python train.py --norm_eps=1e-05 --attn_scale=0.177 --init="uniform" --lr_mult_qkv=0.5
MLP neurons of a small language model. Each row is named by its layer, matrix (gate and up: input weights) and neuron, and shows model dimensions 64-159. Each number is 128 + 24 x the weight over its row's rms, rounded and kept within 0 to 255. Numbers have three digits each. A neuron's up and down rows have the sign that makes its largest values positive.
A block is one neuron, or neurons of one layer that tend to fire together. Before each block is what it responds to, as a language model described it from the Wikipedia text at the highest values.

Description: Foreign name fragments. Middle word pieces inside non-English proper names, mostly Indian, also Chinese, Japanese and Iranian, e.g. Lak-sh-mi, Thiru-van-anthapuram, Shen-zh-en.
L7.gate286:141160075094134160127134131158127127125137178107137164139141139133123134096114131140129134154157108170088160105069110164157117084152142127122131073120183092138133138113127098130102086123155135107120108155123154153103118131136135172124109150123175151127071131108106125091158103098124107145
L7.up286:096097128108127115146142122110132119141117177127156108142137152126117157127093109137137114158144134136130156121102135178192124112131091097132193112161148162147119130124126147160095134168129118135137097141109171107116119127157087184116131092125150130116091148112129153128141132117134143140
L7.gate349:141149134134120123135174155157188170141130159115168145146135131120118151173104103110108168114153137105131118138122095135155112102155090145117111157102139153127153145084114120154106144144117100127094125157156133137138107157125174133141084152120139130143106161129133131158160156157140111141
L7.up349:143114136120140126123155072142120119139141170109118113124123130089136096106166119139112093129123146131123174120140155151201089130104106093129145088095136101183105140079136107139142151147144129115094153151203167148101125123145126086125134121105115165111147146095122124124140162106177142095
L7.gate365:122107172079133161159125096092153094154175125130096065177110143121149147151121133154154143143092154144123139177179190132150127113107144116113122103133128102130125104099167118161139099149114102138147153137158120114142072091156113144133114105115143140127133128081094147108099093124124109098
L7.up365:127144081093122174166092118157146106162148119104121161138133149128099128136136149135165141121121125155157127130142148155117116158130106096144079139113122155107108109108120162137116111130147126143148114160142162111151097109150082161099136114123201171111112145137098127124120107169184162134
L7.gate373:145125161097111161127098125087114129154108138112141143151140109169086088108156174100131098096164129110113128170080111099111084101125125148132128118112156136130140107106165159125139122132126069143131126089083100121151136125110122161103122075145096124129129120132151128161131121104144109133
L7.up373:103112119103120131121157154093141100124154120165161173142135117122101123121149078123147142082159137188142088132137142120110128154188100118135124105135171150166114130138104118099124082136102102149149134130152118120121116136114170124136114148149098106123127113085141151130085162106154114127
L7.gate378:150113139148129161144114082087151129117140141112138114151155086106063126154145135153165130156144144121132097109111140130154113121101136107116117141133123121137155113083138139150116153121137080102085158129135170107113091179139126123119131062105105104096163084151118122125135114117154131075
L7.up378:112120082142112133118146125121132183154138129140142108164098125110138157122118121139069123134131131103102150138149142145119131110175123146190135116170131147102167147139129108133078129107159116163116088112127100069111137124140126146143126092138124143130120175080142093152140156095108133133
L7.gate480:138115176137164150125129145140093164095131157111130128121137120114153149129140128113158168131133126166120154130127173105135135111124082168094105179129141165118097111157129133127065133151093156105110113125145162152118144096112140099114148173070109104151149152135103161119151123137135119128
L7.up480:112123145125172171159185126129106135156116104149101128099110139163099123121129141161128136128107100124129147129135145119160130152174123145149111159134129167105120104150123124133118129124108145185143126138115130169123111104131131136111147117118120160146133145120137161090087104130108134125
L7.gate559:104122127126120160096115113123127159085146110135111117124096144134142141124132155152169123133154135188121149216127126107126135133134124160120147143106143096175122144106119142166150131140124142132115126141131142139104064127167097150114110087133171154121116109131105101129136163109149115128
L7.up559:150147134105151129141115083118151142162164145144132146100101167174129129144096143129103125127160141130147152119164131082106135142140113108165131095164115095130134077119118109129106138096081154151170133124158165104125134122130156116066136105091132145117101073120134141119164098121109143122
L7.gate626:122084152129119149120122141124127131105115080114131152103107110137124172088129136183085135130176143106104162120116135134155098155103104147098107154132166146144103107160096125131115118119121112108118177121101100172115093140162137146117085092117162127116129132141062125169102140085102125071
L7.up626:120152155105152121085108074072107127109126134055114110120118132132089133158138125120116090135138205118134158122117163120144146148165092123150097123149132142156092130145164135110115120139121185115133091160118137138113137157120126095123142089113124178137156109111106171150158120122108147108

Description: Indefinite article "a". Fires on the article "a"/"A" (sometimes "an" or "small") opening a noun phrase mid-sentence, e.g. "built a new theatre", "is a village"; weakly on stray "a" inside words.
L6.gate1:130136111149093107136059143151181143139101137103137131103121117129124138121144141117113127139164107120090173108072071112076164150147123156119155114130134136098145143149122124121089140103140134104134113167085117166125152121088140120111171109105147096111141129150139120110137170103148127169
L6.up1:146158129109140162152147140128157122082148094093145133111159152158136131114096154091156120140138171120145099118167081111161145170106146110123145120099128120130125157137133136147162129149089155132121147100131113139142164152110104136154103095137145131109154102083105123122141125175131198144
L6.gate19:090119116104146130144123110122130152095122129155112139161103180131142129105174121127140138134123163146160156166141105110125109154130096145135141127115115142126125145115147138111097115186163149137111108132109141179153163130164089143133126109183130154149114155118106081173118146163126120117
L6.up19:093131179125129152128152130127128139142117155152177115117141139113123140157151138108121151132129163106133070148097123096149105142095148140129114119146154142115118134104176114151141173160152133134103142153100085168099158126112070133128124157133124157153125131131123137136190149111132107131
L6.gate28:142117102098074121093114083120135118144149129111134109153154139112156107151117114109097111156147111144175178129097114104087168116170115135166144144132147103184167157112137136111096111104176126138157133121156095132105149146107114132187185128172151120111103141122147121131154157110168084124
L6.up28:139116134169086127098140129130099112164099117118125149169102111168143131123158120110120129118147096133133110169076051115087130103155151079182140116153107121122157114168143154115105189131160126138136178112100125149095167127073158124126140155085127123100111155134145108100135106114127101115
L6.gate79:144116150167073164139126112187112101102115111125125168149162079133122142132130122089113097154159094121118098188101120150113122117098136144137156139136147159131127116128110138122141136146146066102123185126115109186094169139079124148138138138148117109122125111143130100180132121163127095092
L6.up79:145184097102111141102114158130103109144153117192171146163145154115133141134139100125151147155153112131190152075080126138138142137130099130107196105129128121167107165101123133144088119166098082107099111126123077116137139164138172141122116108114108095075109157125117164086159159094133121133
L6.gate409:111152130142113117113105134130175137084122091131108122110129103109102102116102137097122121109114137125156114182104102145122120109124117179107113107094079179128108143151152145124079104115160108133131131139115134151155105157124110137114122171127078160161132177081119076083099156147120168136
L6.up409:122128140148128168086137142134114134126079113118145105084136112162136144109123152113171151133083131159123140141126092129095130129184096145119153135133110152134085162134107112119105158109170136142161139075130104155105120157126120141129151098176114137161146143178136117128123127154143154119
L6.gate467:138142080124096149133088127178112141165134128118169141141157125209140132181144128098091067152145124145117120140125118102116131116136119163161135111169103105115126123120116185120082130152100105102143124127123145103122175155116154165140124169132132152130136129158133134138114127115119131094
L6.up467:149122133116067150129107079098148113148162176127138118123167150130112103143100088145151104108088073133137120118122116123130149154124137148184165141108164071144125098115146161145164131144101115128118125117130214126109146164131142125144088144157104116101148140116144094117159105095136097136
L6.gate481:139139156113090135131111119154158146082141103147103127172107125090116105086139121133098104131146091130146133147129067131107132117158171123132168106092117142099114159121102125118122176147106178094149132138108128155112146176100162124118134141100138122147117116136124106125160087113188135118
L6.up481:129150106141122089147075131101092100142115110141131182116122118137115118138114137094117101120160120130120130130126144106117135137093110128189119134104138113100154122164109152073119139142121145125130105131114126178107185108111154136096150111086125141113135131164120128137091107074173110145
L6.gate544:122143152136079153121108157156116158091125093134146109110100120184107114144120124103124121144196134114118155133101140171134116111131169141139107131140145106137102184172167103144125150119141127113119099114105163156102153155094138138131071134124136117123123105164174131109108143157098146125
L6.up544:159149128111116117114133121187105145109102110129120118133107158107082112094141090137122131164106137118125116168139123109137137146087133149099152118135173095136116120135151126111145113078183078158092151150138166116116121165139113124155135123150096132104138120130123149130151148147070090098

Description: Clause-linking function words. Connective and auxiliary words that follow a completed noun phrase or clause and open its continuation, such as and, has/had/have, after, with, so.
L4.gate204:152154145128109132145137111144121175155136096104116108139081110141126126084089079119146166121153132112168156098057134139129108138109131143135119105097179129111119106113146124124135143126097174113135141136116163116120161135140106104114143128152101084118129147122128127148086196097127116156
L4.up204:156162127103094144105157142113143143121087102118133101132147138110132097115117114088124138157128136094158184152165122116133126133121094146154115146085079133095106128203154116122122097124130172126131119107098171147160137086097124110078079136111126140146098144184160142130131140117193109151

Description: Japanese name syllables. Mid-word syllable pieces inside Japanese personal and place names, such as Yo-ko-hama, Ma-tsu-moto, No-bu-aki, mostly in lists and tables. Weaker cases are other mid-word pieces, such as the "th" in ordinals like 11th.
L6.gate168:112164122135105147140121134145106145167115130140168155078142080124086093096126194139165152106137088148110131142146148181105146100112124110124147116114152108142148111115142172100140150165083116127125109101124127126124138149163125091095102107100154141137113127135111140102169136094145076100
L6.up168:120122132125147094149129102099124103156140156138155118108116105089138118128101100144121125114149171121091116138116141100148138110105180116164154106120146117084119137090117141105094139114143143109149125130158114137135106167150099111157123147142110140134145123103119130141151152106120134068
L6.gate174:185159126137103128164091116111133114134144135131144152146141158149132133104056161101156131112180087103104132083110073136153140126106160129167154155136154140114095127104140165134072134139137135135106143129113123106142102145124129140138139082160119120159115124135096119107122158095140112100
L6.up174:071098089123149126121116167128159140131146122169114128105121127164114140063109148098113126130115125138104117114144141120096186114120160114124132160107136108096133112125119075131115102121119119152132178116131111135126162100119093126110119137161141146080152060124122141096123097128127117104
L6.gate198:110142095141102171132112110190135122136107130118138116135104084121091085123112130175115120123150103116140120154107138158138098125119120163140121106126158133134115120149122096114117129108139115175121087154128140200114077128161164182147110166134120138124151126109112091141152126109100108137
L6.up198:126096136140120155136099126102136143138134157130130073128106125121154134143133131081148172105114122145138134133107150134142143149130136159146109099149133113130169155126110112140147119123115068129120156122127155142177126047132141174053135148090136120129126122098122126137141140125125111098
L6.gate307:107142162133083087141145149155142118144142118091131134143104150122132121122116141152142148122124147129120126155058145163103126127128131170142148112099173099160131107162114130090114163136124145134124130096115097155120130121157106114131105142087105129106153118088123178109116124112148096130
L6.up307:092123115107140102120113115106178133092095157162127127127104130097114150109139155162150109151131126119116141120118158162163115098140122105105191144120155093178111161082152130098136117087118085118148136132132092169081132126137088151119136089119163128130099105106172107161126139104094119176
L6.gate458:142160108123119137117112102152101141148122139145105160139139094130162149121108169116126110145170103148165139133133107114177122150122186135167096137135150122156092159171129153164098121136106075146112094116099127149118131162159136164104109094091134140143154105151059154094133104077163118133
L6.up458:142100115084127198092108072129152127136153121134157110148072129124118119128145147098113126129156152142102125166101110122136103111152089125156102134131165120132097130076160138142104143132112144175138105115121099149114109128124142115134108124149136122169126131141115116144115132108149120160
L6.gate514:156086144141115077138150144173132078105097121157117101135103074139130088124129149095101113155130114126121128105125130155113170105140167152135150078119154148125153114123172135093128046093121145123155132144081114118108122134144129128141090140117108148085121150167133135155120111111128121142
L6.up514:149081123095093147106122097123120133133106110115110103152172072148145139113132114121089104144193177109136155159106140103120144089166131144175136108132149132108079157166175151110077114122162102161181131130152106139117107134095111148140096097169136118106099125166139136189143124130112147130
L6.gate530:154120147125133123106161135129106087140149156145082113101124145118132063088161163154140145135126114102155107172089116139140138117118144104139128131131181108159136146105117124090137117147134145134087130128095134137105106097146129122162118121109114130090125148111139103144110122140171106105
L6.up530:100150166155137164119097158153074113108170113114122135108133127127165097149156129124146126145106119140135128165129144164089116115116099155145101105161190100171123101133102131124154097138156141105145138105140089148140138102137111137110138089142088165140118080116122150144153078105168110118
L6.gate532:137138131094113135094104157158132112142128126130128151120126144147146149172126130128131132172123133138128135118174127141124136139159122123138177136128122149114139139128124125133143091129120114148100140123103143163087120174172114123141119125123168119167118159086070157086086133119152089150
L6.up532:128124135153141137146160098114104138124105150144097114106098163202128161146159111080132137159173110126092073131128156106148123109110134138111123112176106115156094139111113136095128165123113090166129127136105128113151139146123091169136100119145121140091107124130184119113161153149148136136

Description: Word-initial subword fragments. First pieces of longer words split into tokens, often after "the" or "a": comp(ulsory), cap(turing), imp(ressed), also small, high.
L7.gate20:115098114151129123106166106100156150173138159098103125134107119110108109095102108123139165137145100102153122126156143133146119125161133184153146102167144156114124123097123128109090121120117107149127158136114134121101108148130158186127114120173166124102151096155142101183093145158095192111
L7.up20:166129132112110140136129106152130140192141134115088180112129100146125126190096124132160125086186076095141110102139081159145138119113114131099117127107115137124146151120181127100152148135138153102170115131113111164100155146102142149097172099134159130112116126140115139094172139139154123164
L7.gate134:114123089143124113146137119111130157133135135139116090131127157114120094109107184114158142135099143113146144109144158139170155088064130148125152138093137130160131124135110142160137166170134143139178104114124113165119145112115159165137119106124120143137112149078160111166108128150128106147
L7.up134:146105125126136144131149133146094132096158110110177113174097106081129130115076160119149139128127173125139101134078113133108169141119116122112111125095053150136090107131112107117089178118132110086141149139116145112162126142142148128086098115174169153094112165138131110152172156137135137131
L7.gate166:157115156157139162194184133120107138145134101153116111117146118146128124119120147168124140126117129101134164136085137129120134151114105096155143124098152116115137111111123131158104114147134141102140083127153135138146179166153147108134147085115129108119110142126121112137140138159065126154
L7.up166:140096105121143142119152153105106115110073085121114139113151108118125146112133093141110146152079117102126126147134139125147100094151107113181130089127128098138163126120140106133146086123170106159110095123112109161167158224109159131134121147141112143121105128099151111128109088110097119141
L7.gate264:107142103142159126165144103143152133146139130132121128121110132108152151115124181154090103120159149125172134147144080132151112105148092131113138146158146130189102105143125132134132165140122147129127161135102114166139135173147157088152136157148059114165143127128166104108095131109150111196
L7.up264:093104097130170104100140141122112122093133126146086106108097117137120165150112173102110148150108124118118151094115155130155099145085170115162160143119170133121160159125132149145161151158132133106128118147143118108062113053154166119081159136121185138141167150134124132154162156120151140169
L7.gate486:128153156185123177152105083121103120150138128104160071115129149159122099086180120111126172126119106120133178078143098124142125119140095152131132135152104095117109082107144105173111137155123141130113106107131147168149122105136152141106117127136134097142144170158159132092114159101135150143
L7.up486:121140162145095185155097141151115110162106105107116080117128115141112114104213125125112112103129113155183149148175164181133141121132109086121153159128127104102087110155120130100122139139108151150131116064114108161155103140176125075131112118134119101124132153160114203122133122129129115112
L7.gate562:126158128182152101128130123101094110161124154159126085100098137111128086121078132102133145113101138121109142104122134173143147110094116142123144139096116147169072109097116064159106147106126087145140119110105146148103161108126119171158125163113121101116121138106119131131176139155149136114
L7.up562:142144114139103126131143113097126140093118149108183119158114171113108125112111141127103169144158157142117129088109205120101127101128106114148109131098122061084127157148111123128076167105166176137123087082144129166164085139091170165098116125128086112182171178163060101098096143099133151124
L7.gate631:117110151130118151120147117142084131144093106109121063081146091155108133125142122115134165116115112095165138151104156075143177158140093119142114132154130153081140089106164119094114088083114136149126122149150166129141162099146108057163129128125117100104103156124155145096141121097146138123
L7.up631:091141123160115154093107127119120097115131148120143166106094125122148134132096154094143085101098124130165066132134139133123137107145111135112154134114083127166124127133145170088129108135104128129076089155129126118145135083121140098164141108143151121125093137142107179148158133131085139160
L7.gate632:130124147113151143078146167120165145073097162079135123141158132137107144126149098128111141153115147127113142114169097124156135164080111119093169123136128124137115150134141097146108088125145144090111134060144113145125110126153124133150115114125109109138152158130094140171085173156123108113
L7.up632:172119106115171126141141139101082115096123069112103103133174115106123143089137126131151145136190140189116121133147119150157113126081177121117145116087152136158100140148134166133147074148095106103111116100104118168140150149130127122145118067162114122087121140127077108153137120132118163152

Description: Word-initial fragments. Opening pieces of words split into several tokens, mostly Comp and Un (complement, comparative, unsold, unknown), and mid-word pieces like mp in Impact; also seconds digits inside map coordinates.
L4.gate385:113127143146179118102135099122122117163145139126153140156100103103116134084133104135169135123127109150152122095087135147138172126110123126095109107089107125162144093115119104093124116137135111099135104118122172157135135150142071123142157143085143086127133122138132147092132142127141113097
L4.up385:145151137126123144112118082115141114102082158137115152137164145130091149139127102132108138093107121074131170119122105106118139102105158121135107148156137105088144132139111084154125163115159147139087131167176151101173122066110134104131125124119132113075123136129134114121140129096125143096